Weights of a small GPT-style language model, trained from scratch on English Wikipedia: attention and MLP in parallel.
MLP neurons of a small language model. Each row is named by its layer, matrix (gate and up: input weights) and neuron, and shows model dimensions 16-143. Each number is 128 + 24 x the weight over its row's rms, rounded and kept within 0 to 255. Numbers have three digits each. A neuron's up and down rows have the sign that makes its largest values positive.
After each neuron's rows, "fires after" lists the tokens most often just before its 100 highest values on Wikipedia text that the model never trained on.

L7.gate435:108148100148133116130137112106102147088185117114153127129130103145116089173080122151112127116142154143095134133168142139138141152158134067102133105144124107129131118169113115152133095135093142152112141150157113055099155092118088163122150132131123088125136123101128091152105108133129137082147087119142118088067141119142122094139136150130153075066127119094167137150159121117148132133148
L7.up435:113159091181141099148157147098090139105083113078122126097119135096154140171171108115111126120117115134116091101181128074167141143161111166091137095140091097159113159139092096129133145124130129111127139148154126160155106133128118114159149117162139092128148155139111091096147160146117164175136096136106114132113139106165114105110155122142106140131133142157160115107180134133170128099153
fires after: " D", "D", " L", "d", " Ad", " S"

L5.gate455:130094120149116209097126108142159143109142145117148122138143119150091161171137140141145125125089153130155119130113107109106129111124156107112090148139157166138096092151134147119113117108128139111150142135137078151101137108093101127159090118120092138104116117143145110191141125106124109140112142090137157123101139162114132109138118152086132111166109133106103124118135147101135147151143
L5.up455:119147122117146113123153139157134104120122155147121149151120100133157123130128135145140165136107102096105105127142149145056132131112109155086100125119134146119138128188115125126157141135082173114136139085163160093130143148171152131123126186141125107098148148071112122136128145143154152087139172105091076135136124111111169093117172137164119109140146172084157110125119147105117151117093
fires after: " B", " K", " b", "B", "b"

L10.gate70:133080087124138156113115104159123129121128147143175138088142114122125104128096150130159133125125104100083148157098125165118088162143109113142092132151088159100143117124168109109129114139097124109149154124124138067114118150075062131139162151153124131136097132123134111173119132135137147158131112129154119110147156168115104126080123155118151115123095161098176132152117112124145136126102
L10.up70:138077118134135063168096153108092123130108104130149147180156145171166152110123132078104158123144129127123110127119128143111115171143115078146136134087140112121128116136121082125096131114147136114101115113123124154135113153082147120114118115160113156153135119102124114116143093113124155116161125138140127194106122134103098157151146168123119141126137128118127132136163150136153187118091
fires after: " b", " s", " B", " N", " S", " n"

L5.gate380:091141107177089128108151117137110108156123090126158132153138128081106110169084111128122118111133106166122118145117163141132134091142129082126113134184086125160129105133122071131159140113146129098162121088118156075164092108127157106126117131153121116191124082121142120126133171134153146122096140174141136129136152166114125134137095113124093098125076131127112107157143084126123128105122
L5.up380:111110112143126093150139099120099157168123106160146090114145146127101154136105089125186162131106106159139144123104145114158133138112104149113108138155081087127123139123085129187162131150142133120072134141107165133102113143114150123105147118122173135155160117134136104084170103072153140127103112086135113106153093123161111125108117125087118110116115121122120089116108099122159133127122
fires after: " D", "D", " d", "c", " c", "d"

L6.gate348:133106123159163137138131120128149124095122109129197135107115157146173080150086139144125122130124145130106087134101127098097115153078157147097104132155105124119128136126165191133081107166130191126170147157166146147133150165132102130174133109094146115125118161129121121096104123147113168143143141154114097144116124105141103103124156107179136146125151136161123126141150105131102086100124
L6.up348:154134137120097141158142139087131102108135147101183120087114133141132105069142147087141089144171136128136135102087136169123117121122144123094145115158160118123146173172137111165098151100155133121164134166070146131127118150108136140152113165142112120142128105147114160098157131167066158101138138092091164123162074100116111126121106161158119109130080149136141159195141142107160147160103
fires after: " n", " N", "N", "n"

L5.gate420:118138131127169106110145168098112122120163138140137150097118108157127145134124087135134115144115100105115192142114119136136147101154160110112144138136114139091123138098162135122168109134145101101132113119120104116158092122099130152110121126142109137118145092074150135187124102100115141137137176083140137144175111124111121134185150078126108149154104095097131113135151149157114146125142
L5.up420:115109135139163126141137142094141107106153124157143161091110110136118162163103158133115057150098149103077190120145147133099130148138116139108145132150142132159129092138137108126149114091129116156139158108107137122133126158126127120121090112080128132129180161134090087108110082114124103144160172104101106142183128105122128161139119099124139152126153108100150106160110126109131132105099
fires after: " P", " B", " p", " R", "l", "ac"

L6.gate253:124079115133151132136116105146139111106087135094153149124136121154153100151108131108142089135120125130131157126103138111105177123138134125147161118147156116140183122096142112127126151123115129143160091127083113131078136093147124127130116100112155185116132095187145085153125134078135140124134140138092134132120161108128110141128093102132133102088121139098137106110135132155100166132129
L6.up253:131120155151120105137079098115113170146133150122144180090131106130122115106122158160152131135094130129117131141100101074130099115087136159143134144151128128134110158116122142110116119132169094137081125088123105129115077145115145109157118092135145131135125102090121144126175100111133139086107097139128137126162131134094131117122160105129172128115115126161131132155148180132119153151143
fires after: " C", " c", " D", "c", " d"

L7.gate245:163161130113112099104108125140124150145118112111149121162152158122126129155163141087131121120152126144106131105171146091102082122115114173134169131113107155090089103095151166113108127161129129142170143135117107166124156158138081093136131137136120108115154151120165140156164134132129175124098112116112149134131142171068115074130143129118144126145154108147144175122122164189125115141130
L7.up245:172135135134086102119149084176113091156119120121091142130109111127136164182136124131151136118106164110137148132140134140080115125157107125098132133148072109119179100157117083125142136149110115120142136118141102135122068120141112096132136117138114126201142133118129136139164150115111131144159161119082123138113121155103142093116173170110102116127145139138126140082167134172149124153135
fires after: "A", " B", "ug", "S", " s"

L6.gate501:098140140159158148123147133116113117122150112142092115131136111127128174107126177146161115121131144116108156153123148113099154118147136130112185165117118144116131102145144097129142126109138152122124160123132098094170128095136084116121117124079146122151085112139128129168130112121106128085122167172130107110122118122096138127124177140163091116133114110149122134153141108089075085135145
L6.up501:111099122099174127159120077149099079122127136116156132134109118118129161128086117107152093129112133136114135162082166043123162121103118140125132147150116126116184095122122126096096159163111126136140140136176080141109159117129163150114160101104123139181107128135115141121160087113109109125123113168141152103133119092140112133104135130127104129136154098144100119148136106135157124127116
fires after: " C", " c", "inc", "c", "C", "E"

L8.gate223:074131175119146185117124133136148085148116106138142143133100116175122118153112126123113167158097167141093124145138142117120115190105132134132162148131104123118124133160127139135117125115138143140154168137143124153146107112143134127098146113122109115132121140122119112117118126096084139116140112116136091123128164173118150153108125121137147117175169082081145104069134106126069116115158
L8.up223:140160096110169150056147132101108122139125122116139075132095119162110145123150085115127131123119133083161122162142156109130141135134124160135168123099052107145144147131117122123085146131190158166182156133128167155130085138122139115129088114142156175157109131137137104129154131133078133107125156122145158132123172132169111132122145114113096115131135147186114114142133138130159136133086
fires after: " d", " F", " s", " G", " g"

L5.gate306:124111164151111134116080163121123165111144119103107122183118102153125145145144112132132144119108101133142139116159129149100118145149154084108159164124133155138122160147131131089155121118168110145100134167167123119123146137082156108157114142135159122125139080106128132136155127141103138128126106101125158141139110118169146068130163127097121183080159124137185142166116129163166130148137
L5.up306:109131096108153112116133134164105138130112117106104129170165133139138105115173103115147158129128144108145145123127076109114093120119138102109122145117162128113139126131138121113115132113163126112122186112096112126145179124122174144116137209147133096135097150134138069138165166102117111132107147094100123124125092141130143129164164171139189149151128136150162162114150175137116143153105
fires after: " B", "B", "b", " b", "F"

L6.gate357:139137130093180101074129130176119113126104123128139084151149102144092152151096140169127131137167075118081109137125162108116152174109088168115110115118115135131111145140156088103138102140123123136090118115125138111127109120134107116167158116131115149160161146157145143104136150130105095128133137168099156117118161102139145133094145078114118138124149130105137075101097088159130138109085
L6.up357:146118107134144084127133098164127089111119099136157130084161100144145113115124157123102160115113118109128121071146139154137151117107121132140128120155163176143154156094132100124122099185112195097112151161133098142143108128133126146113148145137132137119158125164162156124108070110127133140152112109156156093142138142135090109136103121135104170082141114112170122104080111162120103136184
fires after: "\n", " (", " d"

L8.gate355:127120142161128098133102171156151135156133136114160125119132125139143135132155147126135126147132103107148168164112119136124143108112120154116150133143138109121116076071113081111115082111132096086112158124153112123155092123148104108151115105099157118177120124144161145145162165147134108127119107162087093090143146122112111096113153151155079107144134169151139135117144145107128077137145
L8.up355:128141150111127120133158098128103144105155112150135106124108058149119122099133121156137110109143112157086197124065088137123118114145107154164140139140158122117115126121127100170118137173120103115118128140167103140152088109123146161131145131168094112103146101080101153115128125118146089092101123086166128145159106143123131105118110125147149119155120149114159146143126133105143166145138
fires after: " M", " C", "m", " m", "om"

L5.gate108:099187132145109120125141145139128143139124127130126111113122097127110069117142109143108157156095096118120170101117128160150108116143108119148154142128088134119149121107154141117134124115158176101123122131163123117129109143121087117174157135130134145098127151127138123121075138135097191114073123169097090135116111115126087158139110058140133143141119127124134152154105141147150121158135
L5.up108:114153170132140146128138107134118153149115097148112116096099088136115152137163133148124133162120123124114147096156102130171147067104088139132162131136119112138142122125150108117136064094106178121119127109127122119115116141102152148177145123139123109102143137113093154111147104158160099074121106131131151127150159113109105148114128138127138088139123168140131147149155140135162095144163
fires after: " Comm", " m", " M", " E", "oc", " ent"

L5.gate373:067141100122166107149134144148145103125123122162118103103099104123146127156124184137130152106147111108147169110114104121123110123115121147099113164147142127090137128099093156133153170098129131101180111125144120118134133072128120148133144105116144092141102148164138097111093129130099128152109109137130179108122125121147186111120131107118113120124094109144165108134143125104135149116134
L5.up373:125100141101111096136108142144097129147143135075133165089121144136132107107149135131121093105132147113118131100129104135150142140118156126113116161165129126115091118146138141103144135104134087115099112111142136101087137136136134109127127139119122135159094152101122107152100088103085132146126126149126124135099167105118164163128180144107133162124119154140168138107139126109134133104128
fires after: " H", " C", " R", " D", "R", " St"

L5.gate281:091133097107095136129132118133127094155141117124139158115125111132153134119095139118124165135136110164135125110134089150129130129154106145106126165148160123144136098134135089114103147139177130105172149143123157122160099085135101144086112103125181102107152114112132094139090103187130135139130132079134192182129105155142134129142119148087100129131156118137109125149140106140107156076154
L5.up281:120122162127181132143133148153085109142151168121109146123120136151120112151175127132104140079119127154115148155156170161117103116172126133111121119140140141133112099111129145137131153095131110115154124138143106153155112090112093088094141156154093124138140146152157070115128083111104156113078182137129132127175115118163162128126149132097130131125082120160156113156140121136124158109102
fires after: " st", " St", " G", "st", " p", " B"

L5.gate344:152104159117107152160116116129114106115113137122151146133113100107114141113125151156148160136121150114085145107116132163120112161146097112142157166152139111102099121118087088108102133131112142109128131145105146127118132154156112105166107174122139153130109126115146120135097150123160134130145142097112083135129089181150142117114157109136104114123113165146127166106113157103120113105196
L5.up344:118140145132111118112138123132124129125144132124086113155117127142127153167144123098139147189148147134124151133106136185101118174094099087131163117114161079109122130116131078145084096132089119109133119139153145125116166094120122095116125192139094137123148155125140105117119127111145153159122153114122101136105117155099139106130132105150127121133161112098158155089092099091094119108139
fires after: "\n", ")", "i"

L7.gate225:101122124085065152104139077166136077084157115094133144165150084149146173124107141170142151109119131103136141129173125162147146101171152096080141166158125157116104091083136119153116107120116118127127097142151118118132160148142179135161082134140127126145156145095091130144138131178106136112113130111121179098075166136102136114140152120140107128125148123130066100129127119160121098123134
L7.up225:125161113111120116130131094144132094088150109120169151154090109132166153140132097167160170131085084135170140122139146119176122126109138104097165154118147120111127103122149126130112122134127123144126108176148117146113164108140166135131073133118121109149135113127138162110144143167139125121157127134121112129084158139103124122141142095147151131120103132144106088137116127150145082134142
fires after: "1", " \"", " ("

L5.gate289:123097159145145084088126121131146137093118128128131133102117133112180096113138107180127141145143095099137179147146157142145157153146128112163154128121142140092141107129107128181089172143136111118088164151131100130130119109091139135091150122132113088140121123089126107083134130109150119125131121079118120113095158123116076128107145133127142111094112164108127082119117142103135182142118
L5.up289:098146117156160152129150135148143096083162170110146108114126127099119118143136077106101098134148092141104107149108141141136163134132145136139103102125106125087132091161114136160144124136090131109129141128151142127131143117113118099135144154146127158116150138129109100145160159125099090171113115144120131136163134079133096130109133122132104095085113116144132096163139114123123142132140
fires after: "D", " J", " X", " D", " d", " tr"

L5.gate124:151166164166102127107106132102111151102115128151124142110156131088115144166059118144087105097148099153126132162148144113149170151135129134087123120099099121145121140131162100160110170159125136118138127154100117119153090105137141126124136086147188138112162109131116094132138067134089124116116152150121079119089163116128146155125124113147135107171124121142164125117124103160123172118122
L5.up124:105159120143093136118114125163070101118081098105155139144146084159139112152127129153142127120121153138124153130122118150180128113104137125142094130116140121093095110159164153140142120140150126117071119128124118155135183138104135163087096115118145148096152141122127120156112143171133138096123146132119113171091116114154143079112139129154190120167117133112160143151118128113123118154116
fires after: " D", " r", " s", " S", " b", " w"

L5.gate86:136154124123122094085102115155100143110146111134117177124109160097121152163115119152156106120171099099135117160123106076098138152125104131114119137147145119143121131127106132123081186086123138112140119139144166070146183124094103093154157134100156122123115115148127126070143116118145159136098086138115116102130113140165126099138100155133103162136093098127139129159102144135137088118124
L5.up86:107085123127112096124101097075104100135146117129130099110118129105108115170143104122163130140145126141142157103085105074160154150166135093094167155156108117151138137119181176109157145135131088093131147130141159151159137149108111161118162093137125108114123145107115122106152079117109158135117138130140164106124140117136132133083076102146109116126162165074172082138134154089161105139094
fires after: " D", " d", "D", " |"

L5.gate88:110108100138094132132134100102142119144112108139149133147139097087135137153096108119150132126114147158117070145084110088108157134109138126139133139137124168101139154150129084062093117141152124135123115076130129146076149153125145109170125093091114125145102102125108129117143088130102132109122144102156133153149166103142106146115139125126118137150168133138148065137141113168135178134119
L5.up88:129165097138122151150097124083112137155140131148144167097130098145132170092149083157120141118116095172094130105110144117127148144143102122103108146153113107166099149096159153095122112133150062102148160113089117105150153145152111093102111136064109079123142152156133081109088149124126094116125126116149137121158110121112109151137182097130170149137121106167138148134125111131142145132152
fires after: " l", " L", " t", " c", " d"

L7.gate381:107138146153112119146118106100103142153070158158125156119149121140128082161102132168145118135113155119140078073094118116111114160115110137173134102134137128102141133152144072139094152173161106110130104132086148108129141130142134137135152131129171101143131148125084107129100124165117140112152164083126140102110145160122099093107164153094112096155125129140119128126123091156109107113100
L7.up381:152160128132128110133116153110088100126079133140141097143115129115158139126114107163124120169142120115104070108097143141149127108123098148142100126126116119113123141150142121092157099119127144139130168137149114086128156125126114088106127152188113154140157146058129122136097077095109121126092126139159116114156133136134165138178150132125140114116166117128156142129133119076142157127115
fires after: " g", " c", " B", " b", " s"

L6.gate93:176128133085122085172130131130161126142134153143140120143106072140137143141128123134109132113146124127145112135163087163138119090093108157136105159187119111132146148141130149096161105116102107132169091126110147107119115080125160102148109134105123131166118130150139150139159155079124144158138110126173115158123163121083112141143150116096131135074117124179095122112110100164116137138159
L6.up93:164103139142124130149158124156136101122145120110160122134151141064113137096110154111078133113137117185149142105122105132164158141133093165106119153140135132157160107133085136132143139153100129142139159102173081095106093115159123127142130148111136120112154173196128103088126119104181108118114122166110136125144096112100140082095128133140145137111148126120121103163121160160076153134142
fires after: "\n", " t", "w", " sp"

L6.gate390:120122103123112136107151090113127138073128140102159140124134126111165126114122116130130138159127105096150084146126114160090080143119161117127095117151148129112154177180101117092103092144123159157153113124102139126118147139127094109124087113072122133136112117093102164140109134099120099112139069119139152149110150145120074128103127108164117137111181095097109127115171117061127079131129
L6.up390:141089082169085118124112139140173117114128145091096125095166120121105115182103139118127126102170099187141140096167104102120118110137098115117135131169112116172159161142176155136113107085128106095185108137115103117151129145144123109104135144102121134115115120123111115098125125133112180113116113113124124130103122131089090076135190107131078096089084114117129122117122085110120122115098
fires after: " hel", " sh", " Sh", "w", " W", " h"

L5.gate395:164072096173073113112122119170095128132170103114141119102127149131141120083140131114131096108154156159103135178109137122117127147121127140128119137185133125092168099137147118133105109127109131110148101133096105088115124120150129111154112140167139158079129115153145089123110135105153133132093114170145139093149134118136140104113156147115095137108108187135134118098147115138176177135153
L5.up395:132112133171116146145150111167138124126160103118119128116068124090118165100127117079132124142114151133101114166086128157160123142116107100130132127179173083086185098118135143166138071113117134114118113154123138131120119035130138077128114147123118137129142132115125100159133123142133148115107148174137124122161155134127143127110149132106105127121114177086133126132140120114135161153138
fires after: "\n", " \"", "D", "|", "\""

L10.gate150:108151148152133121103089142160098080110128119131126115167098082134082144100126138139129105137119110156116131120127168152126160123112100099124127143141119134159160154137177099085089144146176143138153040140145123135129163149125124146136116149136140145123088167149154133127102130170096156082132127136118139096136125130150132135096148160157144143148120114151106125128134165110101168101138
L10.up150:142102099122131110134157153120110137060144095151130102133120108130170081145114136164132132150100107094135122131120137136120194120170108144132139084138112128155114120101115147094146092159103101151174141102084119190150125139124113090106090135112177131100153123119106116178106150133128103108159158153127112121083176130154144135130129138154116125124119174127145119145090108163121148140114
fires after: " pr", " P", " d", " C", " app", "-"

L6.gate148:105109090133107092098125130125163116109125155112175167121112142150141076119079117113155103166160128139142093126132132138103065121132166153133111146196141131132119142129079127139112146171133122128144143168134099126148200177127116128143096162126091147128118104131108131123153151140096167163121100139142112113145159118138128140136101124157112153117150144073134108151135154150127118130092
L6.up148:135144073121186166087132117105145151100092147131141096097156169122143132144146083109164117113151173090137134099132136130146130144128121150143109129152150103157182102119131135130130135125145136114145147163096163106095125145060131107115153146113125171101113128135152139139114123130127145128133138100129188146132164136129133124178118149172112104204105134109137128157120105142114079114134
fires after: " N", " Sh", "F", "N", " W", " w"

L5.gate421:166119093141101112077109137120123128109116127156142121092139128127113149161116123137114138164098165066155127134108176142150136150146140106148090095135104108126138115072118143173124109114122158122162125150148136129139134056099122126130124129127127162156133112084175129155139151109121133125164116178117151179112167130138129114106126081124122138175138131129141163150129121107150152176122
L5.up421:156117154133112077120094137127120106114152071176139124147180179131152149135096124120103117133153181129095110149163143138155110171100127097136111112104110144112138130125156130138110109160126149130176115187163109140136169167110090133101127132149142122157098111124169111169114131129127155132166149136124142126130140147111113125110103127132137130145155094082135170125160113121159123127132
fires after: " S", "S", "|", " is", ","

L5.gate223:163093145127139126101138136077128125113101106156097141105084154124148106105127115109108132101141089129128160161149131143121143147138106143130137105124114126127134133121143150154141093138166109177122145105140099154179143148114092139151103114140092157108072127116116094102116130084138158080129087146141110102118130109168120134141135120150173154145181102129094124135118107115121187109135
L5.up223:162131093122126129136144095038123095121123118132143157112099114134123146143155117114139124115088119146138136113109122106128109150127120125105143120145095094154102128111145103096107157139102151177146147165135143141148133079108127126135146070159126108149087131095104074154137118135120100122104092179117147104091138118107087132142154168153120137122097105181135149110151117092149152119121
fires after: " G", "g", " g", " ph"

L6.gate232:123131083143163095123089135092152114122112095122138152097129105128122085104082109132177136133126145184115100140124125093134131166185137172113148115146158107135116151123151115149125121131126126116139126113113081135121123142109109126171147149157108119143160137118129147117114146167133156116139122158180110136146154172141159098067132125184106124165144080090160142162113125162106114135094
L6.up232:136103125105144111115170104109156090152138116085110153104087118126101140124070120143137163133141134150150103119144126140125081139115106108120085116172133160114152116151145087139149165141138081095119144127169123118143100092116113103117102102122121131110094156109094148145086090158123126167101146098108149140150169126071115153143094148127085157122138148123173123112140143130125085100136
fires after: " wh", " (", "Th", "he", "w"

L5.gate173:156159104126101121084144083135113108094140121143134110135159130144125133109078154146126125131111095125138142151112071151096145161153137160090121138117126126108128115128121088086141105157131163155122129136102107124104125175130087133145126136109108182158092112130153124142090125140093148172135106146114129114157168104100140123119152157148101121101148124140157157129102128133085136121140
L5.up173:132149170133074138158119150148125143126148161116128083083098092111135149138110131101129138129195094114156100127119133131141139112111119147124169098145178111137141101129127146130154131143124118151175078162138077151079118149120136164137124128158112139099119116115174150123120100137106139085110148126149140115071160116109111149117132156120161113146133144138109142145136133089115122198118
fires after: " M", " m", " N", " sp", " s", " adv"

L5.gate37:121091100150142137110104090114101144152156146156157112133148152146145137131106150119142123174105143169097094181129078146087140137093123144098108111145115146105133079170123121135105110127153137119111143120117104117126129121153099113128119071091099171090129113159149167139106123167136157165142067139126136107145151102123105119121172131153120128125143114130148150120168151128100098151139
L5.up37:143121131133159163111105140164112181112177143118117114119120165136121121117153094097121127127111128106132136138129081181150102159130153133103123106135144138105124128134125152182095110128136085170110173155125138131149172091131138119138101068155090123079119109171131160151154110139121138198129096122112096103127111089130100138131131148100115141092143104103115140129116117091106112102132
fires after: " N", " P", "P", " p", "N", "p"

L7.gate373:123155158139151117196099151121130148121083181138138142117129124105143164135117136154152106094114154132098130102155101133142100123096137149138134143128138167120087120147144161129102119106149176129182110172154173158139132157150100161140121129127118145119142105123082138143106148179123103130162109180140100127104107122127132100122145101139082071099098132151156120167100097110111136097175
L7.up373:137149131073113125095140130149136168133137085198125133168116089124117120116154114116112166160139129137128129144122135144176117110142147141097147132086121158126132151097177134124133149146124150168154099133113125149103108103130098109142107152121100116159116107133116129119119131144139138119179118182156125139084117136158110154120155131148127118179118099116174121118130112130109104149112
fires after: " =", "9", "8", "5", "7", ")"

L5.gate275:115106172114114086144135163155155124130106139091116143103111117161116120118115069179111138136134155150130155116100137145145129184125170083135136143095146120157160135137189105103167101158101107099131129137152122105119134102139138116160128085166135127111131080151173130142135144150146076102149128118120120134093138113143119143121156139089117135114155176184130125118116120152126112127134
L5.up275:167122103138152149111091148160144157116126148119138086075116120099165130104173099124110143125147129115092129116155123198133145116158157124120133189116110163092125126150168127106139098125084153105135096131118147153119128176139107104137105115140132145111170155130183149160100078129137128142127069131131111121112101114132120116122127121168134175091092093116117093156093138140135072167170
fires after: "–", "-", " Ch"

L6.gate412:118113100127148146115084150122122121122142137129158131080104138137089082154094127153097145144103121148134146164134108135111116140175128121103155137122134144132134110127089070154133146136124124107127109117088160107162142120099061113137088124146139159124112112122111134145138114175119078180108046120145154154133121110157119131111141118139128102171175099108127156101151167154148124115119
L6.up412:138170140128136128137082125119137129099152128144159118119163132130121135121123134162080141137159181103113125121120133124144100143149163086145157121145138135131090165162103149136148086100109128172170130128138105142120138134141092159154078105093156131127127115115098074143151138139118121180106101105138119116133100155116110170095102151137167094158160059092128114113153147118121120132156
fires after: " Z", "S", " S", "us", " s", " des"

L5.gate309:067119154145106145130142131124128107134118139118116151135113114141113159123139132102144137127106096142125098084159094127146129122078141161141086089130148161114148117130126125143130075175118111126126139066119141144117116129132105134158170133092125169110122097153125181132109091085147135140094144112144105100154127108172092113133116118094136118081077139173093148125130109170156090078150
L5.up309:116127096116119123138133102154108120112141080110161123112121175126111111150112170125094127103117161123112086144115136094156131171147188126083132148102122126099149095117176110100110128128130138167143138095139089162133161149135157185149126148133113166095084108138140154108102105108150136155124099118164116105109077092120082143117135135166120107150133115121105120095104149107127164212104
fires after: " c", " C", " le", "C", " p", " o"

L6.gate136:127115127141092074134102107101150144118152145101136119131136123093132117115135136105116119098103134161091130116100113151134120106139119136103111110153078121097155137119111115123163136074126101132100072137111142143138105082114142185138078106119143132124158095146104137133110110096144134122102143155184157145088185074139142153135128119136129142140138134104097094129106126141122086127135
L6.up136:122101143119091121113105079164134121153132144144111101152109149098165144056141150101118132114106137140158098100165150108146150130113137110143092103147153176157168124191110128171143115168139158149083137120147149139129099084078123134142104098134142120143140103092110157112169131125107120120140101149096099141127111118147138152101128111159159150122111119149140111103110124146153090101129
fires after: " C", " K", " D", "C", " Sc", "c"

L6.gate325:134153135131130089061101153150112161145115112150116162116120109135206124113127117143173112100118139158150094142071111161093127143143119110137111130111135143135115139169128119150156117115170112156183092136120143121122136129181160137169127154128149150129157134102132141122118134091141205190138096124139108115092150140110148149114134140149094155129109099139164164129142122150141074132095
L6.up325:146130107107085149098143105104136108146119132131107150095137130109094113101118142104098096058138157097148147127135100107131127128150112188121117131116125098102141135100134111170092147156109108117127085171164091138154076082163093144125116132110110132119136137164167138121113168169113151145149099184095092143148131124101135131187144130157107131124146138113140094108166119126115129139174
fires after: " s", " S", " n", " N", "S", " wh"

L5.gate45:154121184128117138103133132154153151088093119124144167124192150158153099147118134112106122086124124089161116120137117099088109159153125106174153102103133171147163093098090106115102133124157108149113097127142118142126149129131094169160120118177127088128126123173134150133105119140148099114142169119138114108106144142102158179113144145096134142122131136151162170149140108155129161104165
L5.up45:130136146132113129131159133136160172108082102107087126136101125129141113135134125095120171144089082128144180099133150117140144158144078160153116162131170117133121106138096095076170093196143135137103157119117172154137123175100113144149146180143142102147131122122109186097128098160148129141147145111123110096117128120097134160115090144141158155107102123085151155120185104116108144145155
fires after: " s", " S", " B", " (", " profess", " Can"

L7.gate296:161127126123122126106122158160119107134111130109121144125169142133114126135146129126110116107147156139119169152160185104096147111103106145143121154145132102128136156160132144152121109103119114109129144100107114133169149118140094146169139135083098104145107148160122127122142132108146097140133092134130119126136154152111147121133132119142094144116109089105122118129127109109151132150128
L7.up296:109164128138132126111112181138102106160115150092153105133103145133197130129097106128086107112085146154121110153191176118108115109096085100153118147104155121109142097145107125127108102145108143157092118108137129177092115127104111133138145111097119115148147149169137143132183157116132081155116122145149118146114153132124115133127136129120154124150137132102095148119110078150132128140119
fires after: "e", "qu", "re", "w", "raz", "F"

L7.gate74:153148132132103094111130135130130118111120152149099119159099134132135150083090105147133163133128111152175119148105142149102150159102105140104128096114132158124130131107137161121128143100101126109135121134171167157154129135117133095113125120178134134170139124151127098078108120145088120085172107116129079084147106158168112145133171107140167121112102104134133107131149100123140138143137
L7.up74:165089126120142143109096088156126142119093134130115157159103122125115133134146125140108126121162143115152116112135160146128091133147095162173181103145051141155143133097139126102127066090078128095155121119146160121142112135129089130110145141134111097138127118088143146120164162135202135074121113134119118109128120140114126125139115150139113137124106103113141124125097137127142084139161
fires after: "0", " ", "9", "–"

L8.gate410:115142113107178150112118127194167120099098129121151128119113142125133148130097120107105099136162125145103122165149124124112153168105094153130143124136159153175065131120139111112108166106101142155128135144107104146159152125153117143143111122124119150134148130126139130153209111123128129122128130084124136084133146075107049109134124140189169141118153119133160130108114160133102110083117
L8.up410:107131122143153096083142081147146135129138128140144143123095098145132125136115137135121105129114141126082108120136134164128159157093177111130155107123104126130066110165117097125131105109122139138183142112159117123122123144129136118137154143133158155109160129100086151142135115156110086160127093139149153180117106131098162138133153103151106138123131096118154110112142149151152159114185
fires after: "-", " al", "\n", "l", " a", " \""

L7.gate106:130132114105156130121115097102108141160154168142113163113109155088115113058109106136154177108155118113123131093113141192075141143129133132132171098128127173141129099132119152097090160126131073104150099139110149112090116141132099128123073128127130131136135130155095132103155144149077151142154144122101120119091165150147124141100143127109084173145119119077134101097137111110174126146127
L7.up106:155140141104107131078139152139139085148125147140062123126172111146148169134086155144086127108154116081092156120124132140095171139127157137135130135168158117126157129099122112143162096151118168143117105120143140134114138132150081135158124130131131150152143136122158145146109111144130141137142148148116149105123137131129101209149143136135174144153078112120162113119126100109112108086129
fires after: " N", " s", " f", " d", " S", " P"

L5.gate336:079077106174149116113146159159160136145160182109135147180143126107149150160135166107091137134067099143123151139169152126087145118118141116137132122141125127122138155128133127093140109150167127115145103149134103119142091120125116160132144094087145130161109119127089146151158146072116142124110110059178130090152129115135124104134123096125127099134087138120197130109139142099086161144108
L5.up336:133081140142111128162140088124112121108093121100109117125069117112107140210046121136102102170108120167152118153115126147120121150109161132123131114126130144115120104158175147123102123120131099177172122145118118169140125160099131115096091124121141114110124106124123121125084119141121142105089169142131120127151129097122116099104139142128102116111113137161119124090158101132104140155082
fires after: " c", "c", " pr", " p", " C", " dec"